MLP neurons of a small language model. Each row is named by its layer, matrix (up: input weights; down: output weights) and neuron, and shows model dimensions 0-95. Each number is 128 + 32 x the weight over its row's rms, rounded and kept within 0 to 255.
After each neuron's rows, "fires after" lists the tokens most often just before its 100 highest values on Wikipedia text that the model never trained on.

L6.up634 [ 86  90 163 184 191 200 125 152 112  79 133 139 124 105 131 172 152  79 131 217 131  48 140 144  95 149 110 118  57 108 170  96 127 120 114 134 136 132  94 164  93 167 184 130 166  98 136 149 127  95  81 111 102 138 126 141  81 171 136 129 126 111 159 128 126 134 112 157 137 128  75 135 113 132 119 117 134 174 175  89  91 110  71 118  83  96 162 135 136 144 122 116 108 131 147 169]
L6.down634 [183 145  61  99 149 114 111 133 107 148 136 109 167  96 117 105 133 114 147 156 126  87 165 105 190 173 143 112 113 107  53 137 125  97 129 120 167  97 148 162  85 187 154 151 110 162 116 160  90 169 162 126  97  85 147 198 101 135 106  70 156 139 116 122 130  81 123 144 109 173 132 124 133 151 199 115  42 162 108 154 146 112 147 133 159 104 109  88 112 156 125 139 133 104 130 162]
fires after: " n", " gu", " m", " N", " f", " e"

L8.up623 [137 117 124 149 130 105 115 166  95 126 172 124 160 125 149 154 162 117 100 152 112 126  98 134 145 165 107 156  91 192 154 141 153 125 140  99  69  99  47 126 106  76 110 112 168 123 118 174 104 122  91 131 188 141 132 173 107  74 105  92  80 106 145 139 138 129  97 155 142 134 119 147 137 124 104 208 135 121 159 124 129 173 118  91  72 125  80 124 148 126 194 116 115 101 126 132]
L8.down623 [110 144 155  33 160  68 117 124 144  89 183  94 155  97 132 143  68  79  63 111  83  99 146 137 111 170  98 114 101 173  98 125 132 113 113 120 114 167 119 108 136 103 108  84 173 105 187  89 114 137 112 141 150 164 136 188 172 116 121 128 195 138 123 109 104 137 187 128 146 164 105 150 147 115 145 120 116  70 105 131 203 136 141 171 179 150 154 137 125 101 150 160 129 102  76 127]
fires after: ",", " .", "."

L2.up152 [ 86  55 160  82 188 138 121 155 164 152 221 138 121 120 147 149 130  56 167 172 183 145  76 143 122 168 134 126 129 151 151 125 160 152  90 134 108 125 156 125 116 121 161 187 143 117 146 155 124 145 120 137 133  96 117 184  68 121 101 127 186 171 111  72 148  64 124 125 117 139  89 148 159  99 138  66 114  97 134  75  76 148 107 138 138 128 146  75  75 156 151 117 185  89 139 118]
L2.down152 [134  66 171 185 171 111 168 114 142 148 133 111 130 144 100 136  93 119 122 136  46  86 111 112 202 178 143 117 120 114  91 144 144 152 116 197 110  79 135 134  87 175 167 121 117 106 118 104 158 136 145 124 161 101 153  62 220  98 104  90 118 122 105 130 130 157 118 140  73  99 115 161 126 144 134 144 138 101 228 147 162  90 113  88 126 119 125  74 146 146 185  80 150 164  70 138]
fires after: " n", " N", " e", "F", " F", "N"

L6.up165 [ 60 143 171 136  91 159  30  69 124 105  96 162  90 105 103 161 128  95 128 157 213 116 118 142 149 129 104 116 103 194 101 115 115 112  99  68 149 152  90 112 129 128  92 105 168 155 107 116 163 150 150 132  69 157  75 115 117  64 115 171  86 113 121  96 126 161  94 165 151 130  93 146 109  80 155 124  84 112 126 108 143 149 112 161 133 120 152 151  96 143 147  62 137 111 188 116]
L6.down165 [193  89 159 163 113 114  79  67 127  77 186 124 125 126 131  69 221  93 122 116 109 165 135 101 131 100 131 107 132 115 151 115 156  78 133 153 103 147 146 135 119 155 144 122  94 103 178 167 140 138 139 119  94 145 112 111 152 135  87 137 117 125 160  96 123  91 147  40 106 145 152 108 134 164 155 185 111 110 155 181 125 123 143 138  76 144  94 104 197 221 123 168 130 142 157 117]
fires after: " |", ").", ".", "|", " (", "\n\n"

L8.up255 [ 77  97  72 117 121 165 103 138  97 152 147 152 100 129 177 140 135 112  65 116 159 163 101  80 167 119 160 179 125 233 137 104  73  61  90 105 112  96 131 113  92  63 132 112 153  90 153 138  91 141  99 152 186 128 108 186 111 131 115  91 109 139  95 109 203 150 122 189 179  94 119 105 140 139 175 171  99 144 143  90 191 141 136  96  98 166 125 157 116 111 129 129 121 179  94 127]
L8.down255 [123 112 122 119  89 134 141 144  97 165 193 113  88 113 123 127 146 165 118 124  95 153  99 160  96 142 125 112 155 198 110 122 108 146 145 131 124  91 125 152 124 107 121  86 106 127 151 114 134  88 128 144 123  84 108 106 165 118  83 172  91 118 117 109  53  58 130 102 148 209  60 143  58 120 199  88 154 117 110  88 129 100  95 139 121 142 138 137 134 119 133 116  87 120 136 134]
fires after: " ", ".", "8", "7", "6"

L4.up520 [121 194 138 111 126 119  35  81 120 145 155 160 196 100 133 121 143 102 118 163 110 114 107  57  28 110 119 135 109 141 110 111 159 144 167 102 123 120  98  52  87 142 166 108 111  63 103 114 142 127 151 114 115 176 121 198 130 134 136 119 132  95 137 141 107 120  76  75 167 104 126 104 117 113 144 152 116 113 143  67  93 114 159 103  92 112 190 155 128 141 107 133 139  89 141 140]
L4.down520 [100 113 132 130 217  93  97 118  83 140 115  94 123 107 150 153 115 153 156 104  59 170 140  85 136 118 124 146 152 126  94 102 109  63 162 174 162 206 144 136  55  74  97 114 109 157 130  95 187 135 141 133 116 109 126 191 113 161 129  85 120 170 159  58  95 134 138 182 167 175 155 143 108 114 124  98 118 167  70 110  86 102 134 154 144 108 114 144 129 115 128 147 124 140 150 141]
fires after: " s", " S", " v", " c", " V", " m"

L11.up105 [126 176  81 205 146 124  99 116 123  85 153  88 156  86 107 106 177 122 104 106 174 145 129 135 135 115  55 158 102 183 159 121 165  90 143  52 178 131 101 121  79 132 145 222  85 184 132 102  88  47 107 147 173 129 158 120  44  92 103 132 131 132 143 147 100 181 110 126 109 125 175  89 122 127 192 110 123 144 124  86 201 119 145 109 113 118 116 122 100 160 153 101 187 103 173 143]
L11.down105 [155 103 117 143 109  79 163 161 109 155 132 194 138 138  83 130 174  95  81 104 132 114 122 136 102 170 105 141  93 116 157 183  96  67 141  91 175  74  79  85 148 130 116 167 149 119  99 115 134 112 135  79  86 144 103 120 101 130 147 143  88 196  85 137 115 119  89 119 194 140 158  88 166 132 106 142 181  64 183 132 187  87 114 151  97  92 103 146  97  94  76  94 145 121 118 137]
fires after: " the", " at", "ul", " w", "ig", " l"

L8.up453 [142 119 213 185 143 140 176 110  73  92 161 112 150 129  93 108  92  72 111 154  85 176 119 132 144  69 142 158 123 110 114 109 151  81 125 121  48 112 136 153 107 123 120 104 145 174  99 168  89 117 161 125 143 137 120 103 153  89 124  91 113 149 110 114 149 151  85 181 141  87 127 135 109 166 134 150  97  98 156 108 120 177 128  86 116 131 120 126 112 155 157  62 130 151 158 143]
L8.down453 [132 129  99 158 139 118 137 154  93 180 102  94  89 147 206 134 123 135 127 156 164 129 151 107 236 154 131 106 118 161 131 124 112 102  86 168 110  96 100 132 166 117 111 119  88 115 152  98 133 126 140 110 123 124 175 154 195 118  76 152  95 106 167  71  94 104 128 141 108  94  76 116 154 147 116 125 120  78 183 181 103 175 115 110 108 159 146 112 127 137 165 119 134 222 160 116]
fires after: ".\n\n", " L", " l", " (", " U"

L5.up379 [118 182 107 150 155 100 140 130 156 127 115 146 197 146  99 131 109 107 129 165 110 163 100 135  97 134  89 173 190 149  84 132 138 131 128 119 126 117 115  83  47 142 135  80 103  91  93  95  79 132 163 117 122 168 129 135 121 129  96  98 175  69 167 169 100 184  88 179 139  76 131  99 109 146 129 144 142 133 131  96 167 111 122 125  75 172 141 150 140 120 116 103 138 119  76 144]
L5.down379 [134 117 103 103 164  99 105 106 138 168  79 166 124 128 119 134 175  91 157 188 145 109 107  60  72 123 143  76 119 121 148 147 131  79 115 141 148 139 189 155 117 172 162 129 162 116 107 121 136 169  83 133 101 120 151 186 126 119 138 170 148 126 127 113  96 110 147 105 211 183 181  98 116 136 103  75 113 153 144 117 100  55 107 187 146 116 181 124 120 176 184  98 123 203  67 114]
fires after: " L", " M", "L", " l", " c", " V"

L7.up331 [ 95 136 136 147 129 147  47 114 113  59 144 133 158 136 128  99 125 121 162 166 130 124 147 139 125 102 148 165  84 154  94 127 126 128 118  98 127  66  52 175 120 128  85 106 180 142 104  63 110  99 139 115  88 125 153 105 153 100 112 131 116 128 114  90  95 133 121 255 185 135 102 133 119  79 128 132  81  96 154 119 102 157 168 158 113 113 129 146 119 133 125  70 126  94 106  83]
L7.down331 [ 79 115 127 175 130 157 119 156 155 121 134 177 117 144 150  57 141 200 141 161 137 154 138 123  62 118  75 164 169 134 174 181 113  68 143  85 151  85 122 100  87 143 136 144  98 186 196 139 184 162 145 134 155 165 128 151 136 106 121 123 105 186 173 106 126 109 150 118 142 120  83 139 168 105 185  73  93 132  91  92 142 167 180 149  89 140 133 104 125  43 139 124  98 103  73  75]
fires after: " (", ".", " \"", "A", " I"

L5.up9 [ 92 101 108  69 197  77 127 141 146 132 142 159 152  94 115 184 174 134  81  97  84 125 152 106 133 150 138 110 169  95 155 118 145 121 118 110 154 134 182 160  91  97 155 162 160  79 109 129 131 117 134 135 123 180 207 165 121  95 160  97 140 102 152 109 139 135 154  26 172 108 127 115 117  82 175 122  94  84 156 104  80 136 102 121 137 140 171 148 130 118 120 115 224 115 164 155]
L5.down9 [154 121 109 125 171 127 110 159 147 181 105 122 176 115 121 129 111  96 181 174 145 108 113 190 188 138 125 158 154 125 183  86 117 189 120 135  94  98 127  86  47  73  54 100 152 109  86 127 110  80 122 121 117 118  67 159 164 131  98 123  48  99  84 157 120 155 101  63 137 115 147 125 126 115 121 103 123 125  95 107 173 170 141 104 192 152 122 116 137 122 145 155 115 121  98 127]
fires after: " Sp", " F", " f", " g", "S", " se"

L4.up552 [118 119  86 104 187 141 157  90 156 116 141 161  77  30 114 144  90  93 139  99 110  74  62 147 120 137 154 136 179 136 155 119 100 157 146  93 119 109 190 101  42 167  98  80  86 100 124  89 121 123 138 129 180 173 159 125 157 155 150 163 106 175 162 108 146 150 127 116 115 104 135 118 127 138 156 137  86 137 117  72 155 132 115 148 141 124 157 148 130  98 104  89 118 101 179 103]
L4.down552 [103 106 127 142 132 126 173  80 143 129 170 149 115  79 101 133 127  95 119 114 113 164 105 139 164  73 151 132 116 150 138 121 119 151 105 112 110 143 134 133 123  80  65 151 125  44 149 121 155 189 137 130 104 130 134  57 125 101  99  98  90 108 146  91  93  86 157 106 133  24  47 136 123  69 183 103 155 172 141 145 141 132 115  47 117 124 192 209 145 102 126 124 109 167 130 116]
fires after: " |", " F", " f"

L5.up392 [138  83 152 178 121 100 119 148 119 132 169 126 107 144 146 120 163 117 147 193 141  45 133  62 229 168 136 128  41 125 165  91 151  98  80 103  96 157 126 198 165 128 138 156 146 123 140 139 133  91 103 117 145  87 162  50 138  85  93 113  88  83 130 116 123  95 103 172 143 128 140 131 165 107 139 162 122 134 202 170 119 112 124 126  50 122 177 141 140 138 164 169 178  92 102 178]
L5.down392 [151  57 159 127 142 112 107 129  90 132 134 108 120  90 144 147 118  95 126  98  47 160  84 144 187 128 137 133 111 111 116 127 144 104 137  84 126 144 141 145 112 177 167 123 143 122 190 112  96 140 125 136 130 153 117 121 193 123  82 147 106 155 165 131 107 155 216  89  61 159 171 169 136  88 106 167 171 135 116  57  85 151 157 116 115 116 108 127 153 159 155  97 161  75 106  93]
fires after: " h", "r", " B", " H", " Br", " W"

L2.up204 [111 112  96 104 170 100 159 193  99 111 110 143 108 106 144 161  55 152  79 133  84  83  94 169  90 172 141 125 174 121 124 109 116 101 100  97 141 157 190 164 116 139 159  99 151 130 134  92 152 107  90 106 132 117 178 185 109 130 123 118 105 121 126 101  92 182 125 101 133 120 162  85 124 151 137 152 149 131 117  80 172 155 152 166 146  86 173  92 140  92 117  76 115 145 186 127]
L2.down204 [176  64 177 122 176  86  99 181 113 104 148 146 146 114  98 118  89  80  90 104 121 129 130 188 177 138  80 110 123 153 157 116 147 166  93 113  92 146  96 148 149 131 140 132 170 108  96  81 106  85 164 138 141 172 150 124 123 141  68 124 134 148 122 126 118 160 133  96 150 108 129 106 113  97 113 130  98  75  25 121 146  81 171 162  79 220 157 148 197 122 131 136  97  50  94  98]
fires after: " sp", "F", " T", " f", " F", " sc"

L3.up41 [ 97 136  74 111 142 106 148 125 126 154 107 122 131 165 164 113  98  43 136 179  83 128 145 115 166 143 109 121 148 172 128  97  90  90 125 130 136  90 161 145 112 143 146 115 149 178 121 137  85 107 102 134 127 112 152  87 149 135 105 123  67  60 174 185 168 154 169 180 139 102 113 153 157 111 108 118 139 103 215 159 109  93 180 138  92 155  94 151 148 107 106 161 131 100  61 172]
L3.down41 [ 89 121 101 190 134  89 107 105  58 138 151 108 154 100 133  98  80 147 136 145  89 122 154 153 112 144 191 124 147 128 122  93 107 126 129 184 129  54 182 131 173 211 144 163 168 120 140  40 141 114  81 126 127  86 111 162 147 105  51 192 114 155 142 166 123 106 144 108  99 158 173 179 108 142 110 126 132 127 119  92 140 121 152  46 134 186  52 158 129 175 152  70 109 155 135 154]
fires after: " H", "H", " Cent", " ph", " h", " Off"

L7.up189 [178 107 138 178 193 135 157 141  75 116  97 150 140  98  97 196 146 157 154 124 131 170  65 150 149 116 136  95 159  97 165  95 184 184 111  84 174 117 135 140 106 118 123 132 171 105 150 133 152  94 127 150 149 131 160 155  93 114 168 105 169 106 123 203 138 154  99 137 125 134 125 101 120  73 113 151 162 133 154  91  91 159 118 128 105 122  86 131 126 130 126 106 120 167 184 131]
L7.down189 [125  92  96 112  68 130  60 109 144 155 127 160 133 139 123 199 124 110 100 127 115 107 118 124  87 117 150 187 109  89 103 121 116 196 139 142 129 176  87 138 139  88 124 162 112 157 127 100 127 148 186 144 152 115 134 129  72 163  99 122 121 126 121  89 109 158 160 126 149 120  75 164 145 192 163  99 148 169 110 120 178 104  95 144 144 121  88 203 103 139 141 147 116 146 167 107]
fires after: " F", " f", "ib", " E", " U"

L7.up571 [123 127 139 166 156 152 130 104 108 104 154 123 149  33 135 110 117 102 136 142 148  64 127 137  70  87 151 139  61 146 101 124 111 105 108  86 135  95  77 127 109 155 100  71 181 172 138 112 153  77 112 123 117 187 124 125 146  65 126  95 109 114 129 160 143 168 125 247 120 143 103 138 136  89 108 127 120  65 145 107 108 144 145 155 154 115 139 165 148  55 108 109 102  62 125 130]
L7.down571 [166  28 159 154 154 136 152  92 157 154 119 100 105  98 141 122  84 145  77 188 162 152 142 127 127 125 106 174 142 127  80 165 136 117 140 132 108 121  65 143 174 143 121 131  94 137 198 114 128 180 167 111 103  90 119 126  90 121 131  88 107 129 110 124 144 140 194 134 143  82 109 157 161 158 122  62 129 134 125 102 142  69 116 172  42 153 113 127 173 142 154 177 144 155 152 112]
fires after: " (", " \"", "W", "w"

L7.up439 [119 120 189 144 145 194 132 170  88  96 114 126 106  96  71 174  62  95 173 136 166  71 100 168 188 149 126 107 157 117 135 135 158 157  73 113  88 104 136 146  70 135 174 169 186 109 115 134 107 173 114 117  98  73 118 156  75 147 123 157 130 129 117 135 104 128 155 209  94 133 106 125 130  93 170 118 185 170 134 154 118 180 101 130 159 117 148 102 127 160 164  78 138 157 121 165]
L7.down439 [144 178  98 167  61  86 142 146 192 198 159 134 115 136  99 193 122 130 149  83  81  81 114  96 119 156 155 157 125  93  69 135 125 162 151 144 104 129 124 101 117 141  99 114 179 124 132 145 176 195 144 120 182 126  89 119 164  31  68 117 171 129 127 101 141 153 137 134  99 140 135 190 143 152 141  92  45 157  85 159 128 110 151 125 162 110  96 154 155 174 140 149  89 147 145 110]
fires after: " N", " O", " n", " sub", " I"

L11.up588 [ 47 152 138 184 184 122  97 128 113  78 100 151 138 115 127 139 150  89 173 159 151  88 150  91 162 141 109  77 112 161 139  78 149  92 125 116 127 100 117 198 101  45 122  59 133 129 156  85 168 110  87 107 178  97 139 121 132 106 151 126  51 173 164 116  73 116 115 198  98 104 106 105 127 120 161 108 154 122 135 111  91 178 116 131 117  96  97 165 168 110 193 124 183  85 132 144]
L11.down588 [130 143  94 140  98 145 114 156  65  99 108  73 159 147 163 145  30  83 111 182 125 139 151 161  86 128 179 153 133 114 115 113 121 148 143 173 109 196  71 101 131 151 140 150 102 159 176 104  84 152 197 118 105 111 145 181 141 167 139 178 165  97 142 131 134 125  94 154  87 155 184 164 132 101 111 159 136 189 142 153 136 118 150 120 187 168 113 186  96 137 115 108 112  93 140 127]
fires after: ",", " to", "A", " and", "es"

L4.up37 [146 166 135 153 128 112 146 151  84 154 145 140 147 124 110 123 158  81 138 122 126 120 120 154 125 106 134 123  93 147 154 121 160  89 136 165  31 142 127 137  78 130  89  79  95 151 107 158  92 170 161 125 188  86 104  88 148 163 127 126  91 158 152 153 104 171  78 174 143 108 107  89 141 108 121 143 136 152 103 143 103 133 119 111 160 143 109 124  98 123 182 119 118 175  10 154]
L4.down37 [ 34 118 180  76 127 118 187 159 110 129 113 153 177 172 123 102 186 149  86 111 115 176 167 135 112 128 133  92 103 150 152 152 119 103 153 133 127 101 111 102 187 129 151 123 124 162 116 117 168 104 152 133  96  80 132  83 155 137 139 127 125 128 172 116 110 134 126  98 176 146 176 137 191  47 167 111 120  44 143 113  88 129  92  59 120 165 139 163 145 127 169 145 111 120  73 138]
fires after: " L", "n", " l", " Br", " /"

L5.up236 [ 92 119 145 106 166 144  96 172 110 119 114 160 154  97 134 122  95 119 145 164 142 147 151 115 101 169 120  97 113  88 137  90 142 111 104 132 196 121  75 139 126 159 154 145 132 115 117 129 145 113 107 123  78 141 120 135  80 184  79 174 152  50 195 158 135 125 128 173 119 182 102 120  84 112 122 152 152 146 169  73 151 107 100 136 115 144 132 148 128 112  65 144 159  19 178 117]
L5.down236 [154 130 155 165 202 149 128 100 154 150 177 132 147 154 107 152 108 147 114 121  97 112 154 118 122 100 167 154 199 117 142 133 121 118 119 113 155 126 120 155  98  88 157  95 121 129  77 131  64 141 161 137 154  79 129 152 114 114  50 136 124 173 141 162  92 115 127 150 151 185 120 129 129  92 141 109 106 202  89 134 132 108 153 171 164  74 140  85 141  67 124 141 186 152  92 140]
fires after: " p", " P", " n", " N", "p", " G"

L5.up120 [116 106 148  83 161 114 122 130 136 148 133 146  97  65 137 176 124 151 109  97 120 183  98 116  83 115 147 122 155 101 165 125 146 180 125  35 177  83 222 177 133 136 104 121  81 121 170 154 113 154 154 115 122 158 185 127 135 110 163 138 129 159  93 140 165 104 178 102 140 122 130 153 113 112 132 125 120 130 142 103 164 123 164 126 123 148 132  93 104 111 157 125 138 189 148 114]
L5.down120 [152 147  94  96 105 108  73  80 161 164 130 154 145 178 122 156 112 133  91 151  93 125 155  88 169 114 130 123  86  94  81  97 138  99 136 176 161 111 119  92 155  79 101 111 170 134 128 167 173 138  75 134 135  91 138  77  90 155 134 111  91 174 176 168  86 116 101 174 103 129 111  74 115 207 142  63 191 173 156 185 103 101 167  95 149 166 121 101 125 157 142 140  62 168 120  89]
fires after: " F", " f", " ", "ath", " se", " Sp"

L5.up572 [ 72 119 165  91 145 121 181 150 134 146 183 120 118  55 106 145 154 101 162 148 127 157 135 172 104 135 152 121 126 148 173 128 121 236  87 146 131 106  88 105 142 120 180 129 157 155 139 171 157 169  85 139 130  85 136  96 113 137 131 157 169 125 115 129 165  97 156 125 136 140 116 132 133 130 172 118 145 141 130  81  89 158  93 130 154 104 133 125  88 208 131  62 133  95 123 153]
L5.down572 [164 123 106 107 117 157 154 121 178  70 141 122 113 147 121 148 112 134 113  75 149 104 131 162  89 147 135  71 147 119 174 105 101 145 125 161 162 108 139 145 105 201 141 108 122 154 113 111  62 124 111 126 156 153 122 138 160 155 194 138 145  96 129 146 161 141  95 110 202 110 163 113 160 136  60 182 191 138 119 105 108  91  77 162 172 115 149 129 110  90 128 137 124 132  87 141]
fires after: " I", " N", " f", "N", " represent", "erv"

L4.up245 [ 82  84 167 189 141 139  79 113 112 163 137 159 101  67 157 112  75 139 155 143 104 129 137  72 147 176 126 135 111 154 131 113 125 188 108 152  82 151 117 191 152 137 123 125 181 121  90  71 141  85 103 126 172  64 140 145 114  62 139 147  88 152 153 164 128 198 168 216 134 103 153 110 102  99 166  93 113  84 190 111 139 145 104 147 124 143 156 108 110 166 127  28 130 107 105 121]
L4.down245 [112 126 173 180 154 159  61 155 116 130 143  72 168 111 118 144 193 155 121 136  85 144 124 112 156  79 101  97 108 119 171 174 134 160 105 183 126 153 123 142 125  84 158 158 122 154 196 121  74 132 117 118  74 111 138 138 155 117  59 105 102 143 122  95 136 123 148 116 162 157  98 111  85 142 153 166 112 125 140 102 149 173  98  15  87  80 146 178 161 106  85 180 163  97 118 112]
fires after: " I", " S", "A", "F", " T"

L7.up600 [114 153 146  87 187 116 145 162  86  85 143 124 172 186  95 171  77  27 158 141 103  91 148 127 170 119 135  95 129 115 151  91 124 144 126 151 130 129 101 190 135 111 141 113 160 157 134  82 102 117 107  71 136 171 120 113 120 149 114  74 134 146 149 128 154  79 157 203 131  99 148 122 114  73 136 132 154 121 124 151 102 183 122 136 112  69 161 162 134 133 112 113 165 133 159 128]
L7.down600 [200 103 162  89 135 129 118 139 130 135 131 155 120 110 106 151 110 125 147 148 100  94  89 151  77 104 141 136 137 149 138 127 148 128 118 151 145  86 206  70 146  72 113 176 153 172 114 161 162 128 126 103 103  94 130 132  93 146 153 159 145 141  99 105 107 134  91 122 100 179 133  85  59 136 104 192  91 184 109 157 122  63  98 109 115 128  85 167  72 131  92 113 122 102  71 217]
fires after: ",", " and", " of", "y", " to", "artment"

L7.up634 [ 89 116 142  61 157 168  72 144 128  73 127 157  74 113 150 116 116 136 199 121 212 117 113 112 120 174 176 108 123 118 139 128 133 125  87 129 152 120  83 180 140 175  82 149 171 124 150 142 129 160 126 118 114 146 135 160 109 130 128 136 157 133 137 133 137  54 124 158 124 121  78  66 105  58 157 118 103 113 106 120  73  81  68 184 201  67 126 117  65  99 149 131 138  77 114 141]
L7.down634 [109 135 139  64 161 221 122 116 120  99 104 140 158 155 127 163 124 141 144 128 142 109 103 131 127 138 133 111  94 123 176 144  95  98 116 130  88 111 150  96 113 164 101 153 141 150 110 122 191 111  91 128 134  81  66 166 140 112 127 168  91 114 117 133 149 150 122 137  96 150 162 170 190  71 112 138 132 131 135 104 143 213 149 114 171 155  39 115 113 171 160  89 168 109 118 192]
fires after: " n", " im", " N", "ult", " sup", " e"

L3.up539 [ 96 147 105 123 143 110 137  77 128  76 199 162 101  70  99 182 132  78 118 128 133  91 156  96 154 124 162 122 149  90 192 125 125 167  98 156 116  95 185 181 156 155 113 123 158 146  92 146 118 121 128 119 117 128 146  70  95 135  83 121 114 165 194 110 141 185 156  75 171  85 158 162 114 110 200 126  97  43 108 139 111 158 137 191  96 161 121 132 140 128 109 168 156 110 137 140]
L3.down539 [190 140 127 172 113 132 153 121 123 137 154 145  99 123 123 125 112  99 131  97  83 128 128 119 105 181 173  84 145 139 159 124 128 166 103  96 102 140 122 131 115 113 115 137 112 108 134  72 118 134 140 122 165 137 113 125  98 161 105  85 128 121 171 159 142 106 147 113 113 194 133 143  98 159 133  69  77 168  93 125  82 103 129  81 135 243  64 150 124  98 100 111 178 135 134  85]
fires after: " M", " f", " B", " F", " For", "ort"

L8.up597 [123 161 155 180 144  69  96 140 109 156 154 115 163  79 131 130 153  30  96 141 102  79 125 114  65 166 113 130 183 147 151 144 147 131 170  49 180 139 173 162  90 139 160 113 155 133 121  99 122 132 114 147 161 132 196 182 123 121 110 106 126 144 115 167  78 143 113 121 139  77 114  76 115 120 100 117  91 130 155 132 130 153 132 127  91 113 186 155 137 176  82 100 160  40  80 155]
L8.down597 [135 117  31  80 146 112 170 119 173 117 109 168 102 169 143 153  61 109 114 163 148 102 100 117 100 136 146 128  90 114 149 134 171 142 134  91 164 144 199  91 137 120  85 158 144 140 148 135 151 127 119 150 146  79 153 124 103  95 124 150 147 141 109  72 139 149 144  77 137 221 161 168 137 171 109 103 126 157 153 125 112 107 133 132 173  61 109 136 145 178 126 136  74 206 118 149]
fires after: " m", " p", " s", " T", " M", " t"

L6.up80 [127 169 149  70 103 122   6 169 134 158 102 139 192  44 156 101 122 147 110  34 151 157 153 120  97 138 142 163 127 169  97  99 102 114 156  79  98 151 152 101 134  83 182  92 139  75 143 137 130 120 128 139 145 204 162 178 116 112 151 146 121 136 135 123 133 134  81  20 116 132 142 129 133 159 129 131 113 116 163 124  70 145 108 154 135 112 136 179 125 141 133 176 113 112 151 130]
L6.down80 [146 163 128 170  94 129 126 128 160 118 116 180  58  51 114  77 128 144 235  80  79 111 112 110 168 160 144 144 150 154 159 155 103 195 115 105 144 128 193 156 137 109 162 109 160 117 164  98 122 101 119 152 201 104 139 145 154 144 113 150 138 118 107  58 129 107 108 101 119  87 122 109 125 110  98 143 149 118 136 154 121 139 124 110 179 114 140 161 102 112 112  77  87 129 113 102]
fires after: " d", " v", " V", " D", "iet", " ar"

L7.up504 [ 92 121 120 102 162 171 128 124 148 128 146 159 136  21 147 147 129 154 147  82 158 135 135 127 123 118 145 137  98 133 143 110 154 176 108  93 192 122 118  91 173 125 131 120 163  98 133 128 123  88 120 142 125 200 170 167 103 131 119  92 139 114 115 133 104 188 117  54 111 159 119 141 148  89 133 134 100 132 125  59 106 152 123 152 167 140 154 161 111 136 126 117  92 119 118 122]
L7.down504 [133  82 115  70 141  71  99 110 121 165 101 156 183  93 112 139 108  96 152 130  80 148 128 178 150 106 139  95 131 134 142  94 156 142 128 155 114 154 118 121 174 110 134 125 125 151 128 126 173 111 161 129 162 147 135  44  49 169  93 137 118 119 120 129 139 118 185 164 156 127 109 125  95 127 185 152 115 132 179 145 120 137 160  93 149 182 131 125 169 136 152  82 183  71 138 117]
fires after: " (", " F", " f", " \"", " se", "itions"

L7.up120 [ 84 171  54 118 129 132 166 158 139 136 139 164 143 109 132 134 114 138  96 144 199 130  91 153 158 127 162 147 180 144 115 134  86 182 112 112 129 110 122  72  96 180  96 103 119  51 152 125 110 162 146 112 162 130 130 163 113  87 153 182 131 148 123 105 122 126 138 115 136 159 135 130 144 122  83 132 132 148 119  51 178 127  76 101 119 120 111 114 107 189 212 137 131 167  84  94]
L7.down120 [127  95 175 164 146 108 126 133 113 143 143 161 169 194 109 186 103 139 107 131  91  92 172 140  97 127 141 157 127 117 185 177 121  80  98 168 104 158 131 154  77 150 158 115  38 142  95  93 144 134 103 136 116 159 162  78  61 135 114  72  63 119 147 105 116 160 126 124 132 153  80  83 101 134 108 169 150 152  94 148 149 120 157 103  80 118 119 130 162  82 149 150 137 183 122 154]
fires after: " ", "|---|---", "R", "|---|---|---|---", " compet"

L6.up88 [131 121 146 135 162 177 146 204  99 104 110 128 147 100 136 134 143 129 166 187 116  74  90 118 139 132 149 119 134 179 145 114 150  98 141 116 138  83 125 173  81  35 157  73 139 119 132 128 138 153 142 157 145 177  95 172  98  88 135 122  84  95  67 116 124 160  96 173 150  67 124 101 125 170 119 186  99 118 114  84 174  87 158 112 132 147 124 128 127  83 163  91  71 126 157 175]
L6.down88 [156 114  90 121 113 125 162 158 118 157 183 118  49 103 139 199 110 132 151 130 102  73 113 112 155 148 123 155 178 166  69 115  87  69 150 133 107 166 130 137 153  78  98 129  71 166 106 162 207 112 135 101 157 108 111  85 184 124 131 134 166 124  89  99  68 127 134  95 154 185  93  94 127 135 104 101 155 142 128  80 146  64 179 178 116 165 110 123 131  96 144 108 144 146 139 175]
fires after: ".", "′", "7"